MLP neurons of a small language model. Each row is named by its layer, matrix (up: input weights; down: output weights) and neuron, and shows model dimensions 256-447. Each number is 128 + 24 x the weight over its row's rms, rounded and kept within 0 to 255. Numbers have three digits each.
After each neuron's rows, "fires on" lists the tokens most often at its 100 highest values on Wikipedia text that the model never trained on. A number after a token or word is its count.

L4.up2555:144087141136160108075091074117089105095157142138086140129105156110136102119127143117143120148153150149117137152124162092108114146070127108131080094091109141101118080115127098100119099122149111160170122098120132091190152119143141138151092143117118124144173149152112139108131159097138142137137122158157149153133128116144120157143111083109133133106149149169117133086125178102132147103174149101124122153106115139128126109135088117122157110098133144097113138106162151145135082130088111077132131143133120154081104100153138170111127113093120124139119148155126125140125198172137107084
L4.down2555:114157120148144139093158106101146140147118126148110134114145119100118104147119113107163148100118110106169118148116164117146092132099128101108166144134115095104148106139133120101136103138116110120144119148140105085113104105097139119164126156155130159109128140109123139103107105163071137109131122133153106104172162152119081163125160132105166102107094126155165150144158106161110144130127130153119104148142149114150164105133081143121102127126073132086118149101153127087139118102145090130140144133130133131124113167136139139122130098157134128125116132134155150137102104097143148131
fires on: " an" 93

L4.up1018:116109152144136149149147115107193113123161102109117133102134120156137161147125112138077153148112128140118190123161159145112108108113120118107089130133127141165147114118105176100083080101147145113138136102170114174142133161104099129060146134135141165121109122113126106150112129110120139118133124119133146140135094096113157094138141125139140123123140105115210162086104122114093083109139101122105128098084116139114133112135096142125152140155114115083113148148147127103143129155123100115149123140134113104116142104195156095140110144145135185167157098114105128117120154115187123092
L4.down1018:138146130100180130159133145106166141114139155164077117109123124132153114109123140159149159118132108135129126127146114124154120132151139131105115129142137131122097131079146163141143160067123124147156101101115099104130068140114106138166126106087057167130127152074133073126177144136126153102119097127135142110124152129085149088124118089154114124106133116123130137091117118101144169154140142127122098158113141090133084141119125166115085116131122129110128130161125129122131135139135152132151127114154110107147142128140115124099137118139122130161157118098098150114168183116176111110
fires on: " K" 35, "K" 25, " Ke" 10, " k" 8, "4" 4, " b" 4

L4.up2502:142120132187180120118135134150131072115134141132128125110126126074140127111155130124122157155097139135157103120142134111134145135152148132106126143164154157149157146120106133123110096128132118159097119118115132093085146185135100103149109147102102114149118162120122091141133149133101118100130103121100159152103119126101149137138145156141111118110090150138117130118137158117104165143162136124139174114153132115112117120135129128068138095176152121184142142128132101103129074111153164120117171116107130092109099136134146186116084164134148108150138124087145091119120143076136124145
L4.down2502:101129126077147146155110102110157139149109107160141134152116168088161147117148149154160109166073140109130103128129123130114092151109159157123106099122116101128109104104145087113145143090113144137135136115105119147113123126135118106106129134118103141107168135125156139112158131146143117094095079130103138156106113156160105129100130126153124112151161134094110101121134131111134091119116176123160126141117148131099100121112119118127134164123112156153115160158094125079145162146097107132123135104144149124173131159165130102140106129151137125119142189145156135119146126077126125160
fires on: " un" 17, " re" 16, "re" 12, "r" 6, "c" 4

L4.up2501:145142148137124153136121122136125151148101094117084141145180166147111185124100148165101153149158158104109104101114130158131174126112114134168114092106152117144107124136114100081170120139170116120134125130150076111148121108156104158138084138157122122110090131132141123111157170136105100129134117122139100173150137146133117119098152089135119093073140172116093118112132117120123137084117108148147116176132168098089089147135120138087119149095109145132137131127101116109121104091158131085122124110128112112117154153093165152116079142123131106100139125132138136147117085145161173088
L4.down2501:150152107137224131150101099120083161133101080124117170134141158134118151128101085181121143152113159128117138175105117117145122126126108071120126171120117107127125091143145132110121159116138175141121100128124094146122145133105119127127102136088137136089090167112111082141112110115109147141166153120172160145127102099137099156082141099124114118146076125146103078118079134162188153089122107134144143138129118124131119130132119102118141150177128127103101145133118072144146106149155132130153124131122106093086114153106122136123137125125161148127145147147105147129117132123139155139
fires on: "i" 22, "u" 15, "a" 8, " Pi" 4, "ri" 4

L4.up1523:143078129105133149124138120071115075141129205137119123065122130139154159129122102111146094117075131137102146126163082082136143131139108170173095129121127093154077170120085135129124124141164115137137170122151121102096148164117148132149147128151091105157128128145111104129141140160150148146121092151102144138162106101134101107185155148128144108106157183149176095152136153144141144106128135113126111083139194154167153131143151093134140120115110120114109129110120136151149148186162144132109118139137142116148129104156167150162082161104151112160136134132107119150155126105111101133
L4.down1523:139140098104081135108147083127150132119105140121140156154067157111112135125097095093124108112113067143100083129160148131141140126113126119097123124076123117124115149114156159111139127119087106070156140097092172121099096112096130124104126129097078158127116142130124107164148149139179089141112134136149133123110109085134133155112137122123126126139143135126113109131111112129113094120148132133149111103142099148129172157083186127162111121121118160160127111152117115092131105156113154132128148143138163123163094129092132130129075154099103106109148101115123119079136141132173121140
fires on: " " 27, "," 11, "2" 11, "dale" 6, " York" 4, " New" 4

L4.up1834:131141111110071177167124161199166114137111102099141159116095128170116122139110168158089145142170095132144147181094093121102144145121130108124106057139133112145137090103138116148105108154158128167085127138100120199092142096129094122106158122151126142129173099096096138156145130105118151131141139094147143164133143129119126109117135151184123170125150140127083153163145162159112105159181135074174151128129128133112149115105131116126143100139093098083138121133146156117104118142147104114156148111132142123122169090126119119157127147126123151118103156101080108111108167140104116106
L4.down1834:111132102107151140133129165126146173101127142100116095160142109105125091095145110130104130162105177162103086141132110094135153101104140161106113119090118113131126128120109138137125143178113138122103115126121164119142148132133181105146122125179088079132136110121137110126130148128088134130160127143119128103139103191083066135129147113148167102121158103124150137104117106158130153136098111101116154132145111126109155118138133148109137090089118110131125130150151148150121144162158137130102101091118132176117139138163114088128112095096165137106199142103106159122103107064139119095
fires on: " most" 17, "j" 14, " more" 9, " J" 9, "J" 7, "," 6

L4.up2421:117100117112132148150161117148121150106140103107137158149158111121136157143098155129122121149111092102135126179115102145105147100145141082122072130121119084142127122144083127108165106087151132142139164138119152117117134116123104159106155148143096087130165168175079140185136121130141102089149119126166132087148146133159177111131110094139140165148102137129133149106117127139101094115103119120170113089135132168137132119098118152162136123149160094102137119131154125154114144161170155170147120106115140137111115138118124152155154118187137088129148098148099150134084133096137140148
L4.down2421:118115154119143113119142157153112129140140179148127119098126118133142101103144089130115070112149139114096170114097086107104113144161142127139138162137076112137146104137123115112133081119190154062114121121143099088105163159151087102127143129138108143143072119178105105153110152109128136111129115109115140085119158108148131119101148115109140152119172084122110113128102143132162169135148169176107138108130132126132102113121061120138122154141142091098162129138152149154107134127197172158123134126136145092128094158102133133158154096140109124144120113147079077095117112124133132130
fires on: " G" 38, " P" 29, " J" 13, " N" 11

L4.up1112:170141137090165148142124145094124123105127135125101168101144138134125100091107119091129136158103110122120099073149128136120115096102106088133107131091083132152147103132143168113106097170117149138140111109167117162151121170117102174152132122124127166130145096136150123106089150123158141105179180113104105162098118104130103089116153133115140097124144095104141132094146111107109100143121110144147102132099150148103131151140148136129125170136159152124096158127120116143189131098103121121139135112155094088119144141139149113130201153121137100159104133162109158159120130112144078142
L4.down1112:082154155106120137164123152139116115152116149130131154091114140119132115107124124112075174098152100122124131110113125128206103113135147123131129124172094117111148170106121090104145086131166134108122087130109098165157079130116149135142145091142095128059090145129148115108112122112124124118091076135136131122111124147166139132137126154119131140157113128130086089099116127101113079151117147118100126125155108075123162163099151093094181152154125146116154143135128161143136095161149120135166124171134158151133133146136144105076124152084108149089211154091115110140149137121125147141
fires on: " the" 30, "," 24, " " 7, " –" 5

L4.up311:100145174108133146142141135139150131142154155157169152142114144133099131146136109118163130123125101128119095095097133154151157110106095179130158142120142121154068146161103111133084157085132184130140150147080112167143120134115108144115100108112163123145147119151157112111090114175167144069152160116146127121123103129109096066132128105117130153122124098131152127116166163111139130142169158128116109118117125162117165160124118102163095079102114114106170085157158152131125119169081133124151170163122155106117122131093153084124146095110107110138124172132119106108116188130172116134
L4.down311:175089122101153115122132113100149114139109114118137106133134152200119120059132121148157151118147108097151082103088122107117125149183107133156148118094150110116197141151132141156182117095124134092094108097154156125159058129142111155098139181141136116121117113093133124096142096113091122145152120160136111110122126124123148117118154137118126115148119138155155114161140084142127131140130137105110100142148127141157156145108255157097108154103171123131114172141122108129096097123146099121154101102109101126174151132145125169141130161136138131170109083119155113112113093099144108141
fires on: " (" 27, "\n\n" 14, "==\n" 12, " ===\n" 7, "==\n\n" 7

L4.up797:128113119139185161165117091136128119147145093147144134154094101112155154104147117087097129107138125149166112137125132127159135130122077117121107107097114123127134154177138141170152128111151153150125101117128148060149098080138109132151154126158117127118163097103119085161111135107132152105104105121114134117112168130106140126121095083133150121145113121128114144142104092134154139107174110134113131132135162117156146126144118099129121084077121152130114172134135160138146134123148108141116113144116117129097150158145121090165108137092138179116148175127094081109124115084142167093
L4.down797:138077152152107126102081127111117162153124134115137101116179168096109126144124138111139130144066147131125131153118105153141107122150117125141089107172118139094152122101110154113146123097144118180132064112160138118135106188142139141121137128169156140130130168108156118123149148118132130093125111139127132133150078106119178112127160118145150147100108124074119151128105129148146143096143113114156127112118124105179112118173131126151102111120129133114142109133117100160125143143111153087110125123114178149159124110142119107089139105176085136103157141115083147137134134195117118133
fires on: "i" 30, "h" 12, " Di" 8, " K" 4, " D" 4

L4.up1887:116124148122129096136166100130113155109148129149131130148082171121159143146085131119103137138112098122140133098104110067103108150138127132124130170106169120088140133135150122120103143107081094099130131147127121145153201088098167145151178106163113118156149098124135126121134133113153135105155139104141120077081137122089130084126117161138103133090113123139130150125148089142130154177120099134120121148133114135111121135141129121080122107142173149117097190139105145158136143113140118112153095127144104131122129145104067137138092108139127148135123156127116134130121119105090153123
L4.down1887:153149116104134139127147117128132151115164136091081155148088117147113108131119140124074130078097105113109160133128170121108140117152154097162176103153115099154103098115174119088110145153117137126141101123101125139100138121104091103095177122148097170131141096122114132165107181109127095152110133108096168131159121117122170139109130122110173149127161101105143089124115110114155149125136146127144133121142124129137145107110136144133156101153130110085121117142171112128095111150138162122162119131122143122089105126132138128116131143150124130120125139091138137083124149088108130114
fires on: " s" 31, " role" 14, " appeared" 6, " Role" 5, "ar" 4

L4.up83:159129150147136107140091180122137134108166135140138115127155131164140148127129104062137109148131109100093150097130122143138134154120125116104109157081117110130136104129105077133116126122112075176135100143107161088134095094122153184113117107099161129116118104156125143129133105131179166127123090134137144077138138166168152141126145146161171119118135147174149150110106107136106144170118119114155129125114111110118111128142135155155127096122118099086127110103117152100155141105135168117089120208060127085132164107147173121141107105128104107150105099116084126087090120146151161129
L4.down83:148096148161147115107112162140099131163129135132093082129110083106113151113169134119101117125120092118146143140132096148099076142128125125104062134098122132151167113149077127132097138144104111154105112138167133109136138135099185136088098133123170094131168123138120136146146143171127143159147105119119170128151151153136171153159118102180146072181169141120123109148143157143100127138103131156132123101120133125180153155146160105166151166152143135125107158137141126117164144159104111124120110150126124134106147100118100098127089086093089133059082118123110103149068130159088127124
fires on: " G" 37, " g" 22, " Mil" 6

L4.up1106:128120135150124152123168149099129140161167080169100138141108116154147140094134153160134151148125126124178161117147141190123132153126104136113148154121161120140177136107155127135069165139128110121128113123139100133141166142102140132129152140102132104132148144116141145117102124143106079106177115076122117132169119117128137170134144113135123111152128173136098124156137112145109170158110127177113153135095109130146124084135126134099087126115106127126120086136152126193149138119086125151125133120129107145106145114166143138134098117084153115126151129102137105145174117121130110149
L4.down1106:121121106144124141144131175190118126109081122118149135132158135074124121164144138079126164125079157186081093129132116116097103089134129119085136123119137117133105143140129160150196136162091126134125125119170123091128120141114132103090129136140171171108099125131099159122147131112134134133106116119122102111091158157118098109133118178135135132114129120173152125090121133154104110100140142114152152152167129129116097134095157151100118128116111153092105107103104132118089142156170093176156118115151131105138137138110076134083104140164144107172166157126148081136113113107151125159
fires on: ")" 21, " and" 14, " =\n\n" 9, " is" 8, "\"" 6